Part of a small language model's weights.
Size: width 192, 2 heads of 96, MLP 768 ReLU, vocabulary 4096, 4.89M parameters.
Architecture: learned and rotary positions, tied embeddings.
MLP neurons of a small language model. Each row is named by its layer, matrix (up: input weights; down: output weights) and neuron, and shows model dimensions 0-191. Each number is 500 + 25 x the weight over its row's rms, rounded and kept within 0 to 999. Numbers have three digits each.
Before each neuron's rows, "fires on" lists the tokens most often at its 100 highest values on Wikipedia text that the model never trained on.

fires on: " v", "ov", "iv", " inv", "v"
L4.up542:473531548478487490497490495483505486468494499511496448506510531508547482480517558499523492505512508512499496487521452484512478494494494487515521507470490523489524495515478482500512542520572495536512464495489517485467525564469537467522456487477492521516500491493519461529533506468466462449514501477523469469492510516501533485453506511513510488502538497454530520520498492493490519551511508508473508487492503511499525484486464488578511493470510479495531478494529501502468439508483484524498551482496524571539511498534531528499506503435484499506502505528473473491499456494471522523
L4.down542:524471512499527491454497495511471488495462465498507532470463571489533480468493507523501443480489511520499529514530475485496458519514532488511481525499527504517484503452523524477545528532498508552485507496514502477487433441524474477484503513499464490461523492490492481487516469497530517498491535512531514511534529533556529546490512475485486519526469526497512488503502510513486486456504464481493514494473498454557498513538483494545527478489528520462541463519501519462465507530504501529526493467531495493504491525510479528430505501500497497490496502470500489526511505471471542490

fires on: " in", "ri", " of", "al", "an"
L4.up553:530462502462472471488498510484531508458515511466449478512519513447508494495468467512510495509490513525488518462537500492506493543493470485486455503485487483529536513475474536521524527558437489505514498500513496502461490498486520524530542506554509462455471535523453493516489513498489485511480469500478481519499517500526483500500496495526526453482486498494483489564518522472494492508493477557518441493531521470525528504479474504487512479494531515509511481538470495509520472504509477574485491545496486500495512500478534549521491496486510556468494485456494469503502531537508531532
L4.down553:484524509501524471529458488479471535526490495515463485566506487513516514477491500483502464523461501507507459472528470496522477465524494462548519478464511477467519492500514480474469492490537546493525524514463549479532512518486513518516507503507518517492528466539547478515446461522518528503497530473508499507485517505530560471506535507488504544516483525532492478478531459494526505471518484483490466451488524492501511492469479488487532479527484470471511495531451456472517558486491532505485532487487518462489493486491515478507536534508521493481487530535473484523505531480475496445

fires on: "ig", " qu", " l", "ust", " "
L4.up517:491509480497519539492501479463523527465513509490499550493482498485511527498451481494499492507520505523481497491498523551451488517498488460439484495463480504474494497516481465500496474518491507500511521476489503522503518493471519519487512537519483501495466517476469525517493471506447496536507504479520488491476474466501528455484508465450490529513515496499555527505490455520503525497452478459500506512536515504444491519480531447500505533497526491475556474519506494519492506525466519506482527545483527487529535509493462544474569516551457538495506484502473541524474524540463510536
L4.down517:512455482486491559543502502514511534517483493489512507479563457516488507469493496533463546510488527511512459506475508454511504525535475505484543502501501463492513501482503502509488564533475494522494485505488509475487538496521497509497471523484494468497495523521502518503489495517508479511513466456502548449487543494473505497485506475480515506470553512522460512497476467452535485494525496511516476446514509527468551506462474467496462497526480534537478484508498485506560507470476537468478495498508479484519465544453543492518508501496525500493475508462484544502500492504490568473

fires on: " in", " des", "ay", " ass", "ra"
L5.up223:437475509511529535462507490525523489490473492481529516530476473499518531502473501526495520525496503478515498462509538546548532511493504526503451450524507477542484550501474530528483498534451447459480476479491535513529520493446466505529539489505491465496495500539512508463463478504493473499518505513532536514491533521484539493496515487513466508497533506498503485516479409493508476430493507508520493502505480497510485511473467459490472492497462492537543502497489491494511496484486472525457500496478538497506525541511500517509500461504529477467508496504505511523550523515476525494
L5.down223:511515464522500503463537536535468489476502523500531528505526445504516484481495516476524501503490538516437512513472471524459458480503507500523489519527491491524514490498533493497489541482495512522496500480485487482518466514481536490461536538525522506495482492506509502487532512513509523500451508508474581517490475491491463467502513476484511507500499523474535488548534510499491548522485489505473521517474500457467483505469562509503497538538530499507532491487472441502448511493464541545515492467500465493466520448460486481453508473503490478516501494545479516489490487547531501521

fires on: " is", " by", "ess", "ath"
L4.up431:515510471519527509540421477520510529469479501488536489503491533479440476523519459486540480494527504528528512491492506512517522501478513524516499500471484468516505501496497481525532495478499504517467486508486488490520508545545506496507499486463488468485496507484507494454508525485472570522514508508489509490484483549484508563469465504521516503510484513526492532539498497493490488482493533492534480505523514471512514570501538508517464452483517477467525515544500494472514511472523473553480508525496511517501439542508528507465505505485445458532484494516536450508518467547493484514
L4.down431:500535458475505498523447502485515502501481503517502500487491469453521488464486467496477464523491473503455474515475512489531544519484516512518485478508475488522463524543516524482484512451460495451507469530516542503488530490506521508509508485466486482492472504454487535477511465492503521511503487538505523507475531530493524488572574490467467478461515472518507476539532472481495505529485513543512491522510475532465509522501508493491514496535498475488470478527516541523543516491533504452536511487503468522473504488498479493551535490503536498517522530539506499467512483439522478481

fires on: " and", "3", " the", ".S"
L4.up274:490504467516515504483440482530483521511506497462507516462450502511504485480522521481512483503524526484501505505519489480525541523497506490503513515526531529512470519496506498495488479468514457468484507456484459516511510530519459532478518482474485491496520549492504476490477479485538514531460557529472477524471515519524502497499509453502486473521515538467513513490509524487530473441484485515498541513473474475498495511485471456522503522541510561511517538494560473457466521492520481514438559516505470480466457512461492448521505498495447512504482541497534504472508498485501485498
L4.down274:518514524515494505502490505501500528481520525491506500525505456513516525486495479480501502516484533534507515553466522479545441517500513480464539499520462495517537524528471513485499483450510537466518481505535487478488467484534545487507525513420471503501483508492522496538488503541524493508486443509534505457520495465539523468507498502492504525527495506511469450503490468501533486446493489498484488467513514494497500452522486517501492468495481508470495474524464526546478481494454557508488444501473486507527545550492506486510557493512513497490497510516463508534468466539478517493

fires on: " l", " |", " iss", "l", "ro"
L5.up625:522508504470535503494537490498524485472537518499512544430526541531477510510555497525512506460547508499502476507500496486480487514477507484478546505530472497494488527456469464508480494487496505500500474505474446505469484524507464509482490517499514516517549529530516520446527456529481496521491494505518456494523503490495459466467490530496479536498484462469542503463483492477471513506474486481504472501502531514490481543477487518494517490500512514490517470511536523539508472462528514488497454505487526450456522534478491511510522530495438474505512560503560497470498528511489517459
L5.down625:545476432486471551495545457482481493471508479532555495472486491468494487499526511500525493506549511523451537491474544547505484511505480504503489510502506510512507499499446528536487488471448532497485493508520517485518470532511517508514496512525504484510463516494490512497537474506513558484456492503524474544487464502475481454519505491509510552529521449488520456503490545530497483476511536525495452464489518541493465517509526464526513480521504505507512498516473539482494506489549511514520513494450495469458493503537497467497491489545498472525477475516490516524505467474493479516

fires on: "er", "ist", " singer", " player", "man", "ent"
L4.up535:505492524487507478476534544499460566527499497517465479487508449458436508444507509464484522504504537517552544448554511509483475495521489460507507503450485482532475502530483492503519481518526489475512521479506482498467522485505493512502505460474509514480445488522486507506481553512478505479469518513514494515538481477486512475547524499506506463458482495529503493546468526528485451519533463495494505487520507469507523486526468486488469474456507471491480455540525525531498508519527500528493523496526460479471486511520521514530501491507497479521510509517506500545552499488492538496
L4.down535:504508519473492530529493495514497544494539486527473490545520494487508507474494499470462479535519493532481499496499448455531473500551489467504512484519439501488487478511499482542499511540529476525486516522484510505487471487496453512523456467508479526474507537461495507495458494513540515477484520504475489510524480473480510529474513537496514504533472510499508474504464488602465528499511440453506474522498493514531526521507485519479513518492517503508477507479520521484522501480491509500524463517499521496480457518517428534502532449483509489518495494479577511498515488538497492516

fires on: "ron", "s", "ers", "ts", "ops"
L4.up732:479466480511499507524521456455499548522527480506495581519527527488485476500519524496508478506483482505505537450482486525512521476557530501482474482523511498488490486472459503511511515435483491510501514505495478463499500426488498487533518561501490499468489513493518547497577481487522540490519440509480481489503510526500501522514491450499500437525498546498510491484492497521536468498531482517548528458491504489512523521498509490537491533484454490532509468476516499511476515509499471523527464501488483481483466520494535525507483549468490498471520512513511497510526477487514511488
L4.down732:500526580492511464508506493500487490448482499498495492497479444472513474520542512481504519528473527443498517536481502567504493492479517473491478501519457512503516492578458519492476508507490510487460486509484477522510524515490498506478477451498548511509519486508487477492452526501491464499495524530552505504486454529491488467490489513499479505530493505515470501496505502538502525519484539464496511538539519511428510527478476505488505489483527513448485513502537502536522486474523505538496482495539532498487496460488473529493493484486510516527480546445490485505489501553494541473

fires on: " not", "re", "ever", "ver", " (", " for"
L4.up448:526528481515520500476525524470452511523484511543505497497518542527474462516534493508488502446511493503456504499490470484487460509524511491499497516496530477473507512504498475481490465527464480527483474512518493434491469505462486482491452509479514478520478482489476497508527505493491517479511446516498495500516547513501522497489495510479493514468557498524467526537538530484489538457515431481522499481476481454484508514500447486504498506497495501533509526495502529429538508532504493539471512546499508559541468509479559543487522474456537494507496499511502474496519514524476478468
L4.down448:491530488471498508469470510496516500502499501521487511486517488504480523498503478513497524518485542481490523458503465482499473500500489545520486528484461476464514499452511472471561541515550475544524512539476501500525504491456488493486446471506489538465504483508531513468503493474535512537471486527512444515547544514497502476471460543466503562444553501493514523531488473502517532538465533466472490478499454485518500518492497510505521523518483503443518504538497475491494510543482447484490487483537521500482484502503458507523515491470503529488502515523486498549482498533513491485

fires on: "-", " or", " part", " down", "il", "el"
L5.up33:472489493505482478538528505508513517495502514506518499529518520537504472502497503517485521549508450534518514499443516472502489517525506473507528467505524551474496467464467519458500478493512518516494501509512524499473512545518477490484450511424457483467500492471503485514508540526508482447498512459508525530524494511490509498527529488515488518486488471505485456489531528532491536505474487529511494500554503519470473552522526480519476468497495479502501519490495510457469529519511542473503522533445505516477476478462506516501503491466521507525543480552469542467442521513469462495
L5.down33:474510528523513467501508509503516516506543494470512525534496487476483499506488486527484514523510485523478491480482572506497524469509505540465492496486529461480496503512548501484524509482481496481449450520455494488514571510494474482470494506515532492511476557471474517494506455496466452537559470474499509509508475491531515534499541537507444467523513526508493496530458509474475485462540506477513526472546505482494491454465455489518501479497506526516494528477491499509489527530503451530444525515505498469468527472513506532488480475487515506540479477514520521529495521521483518493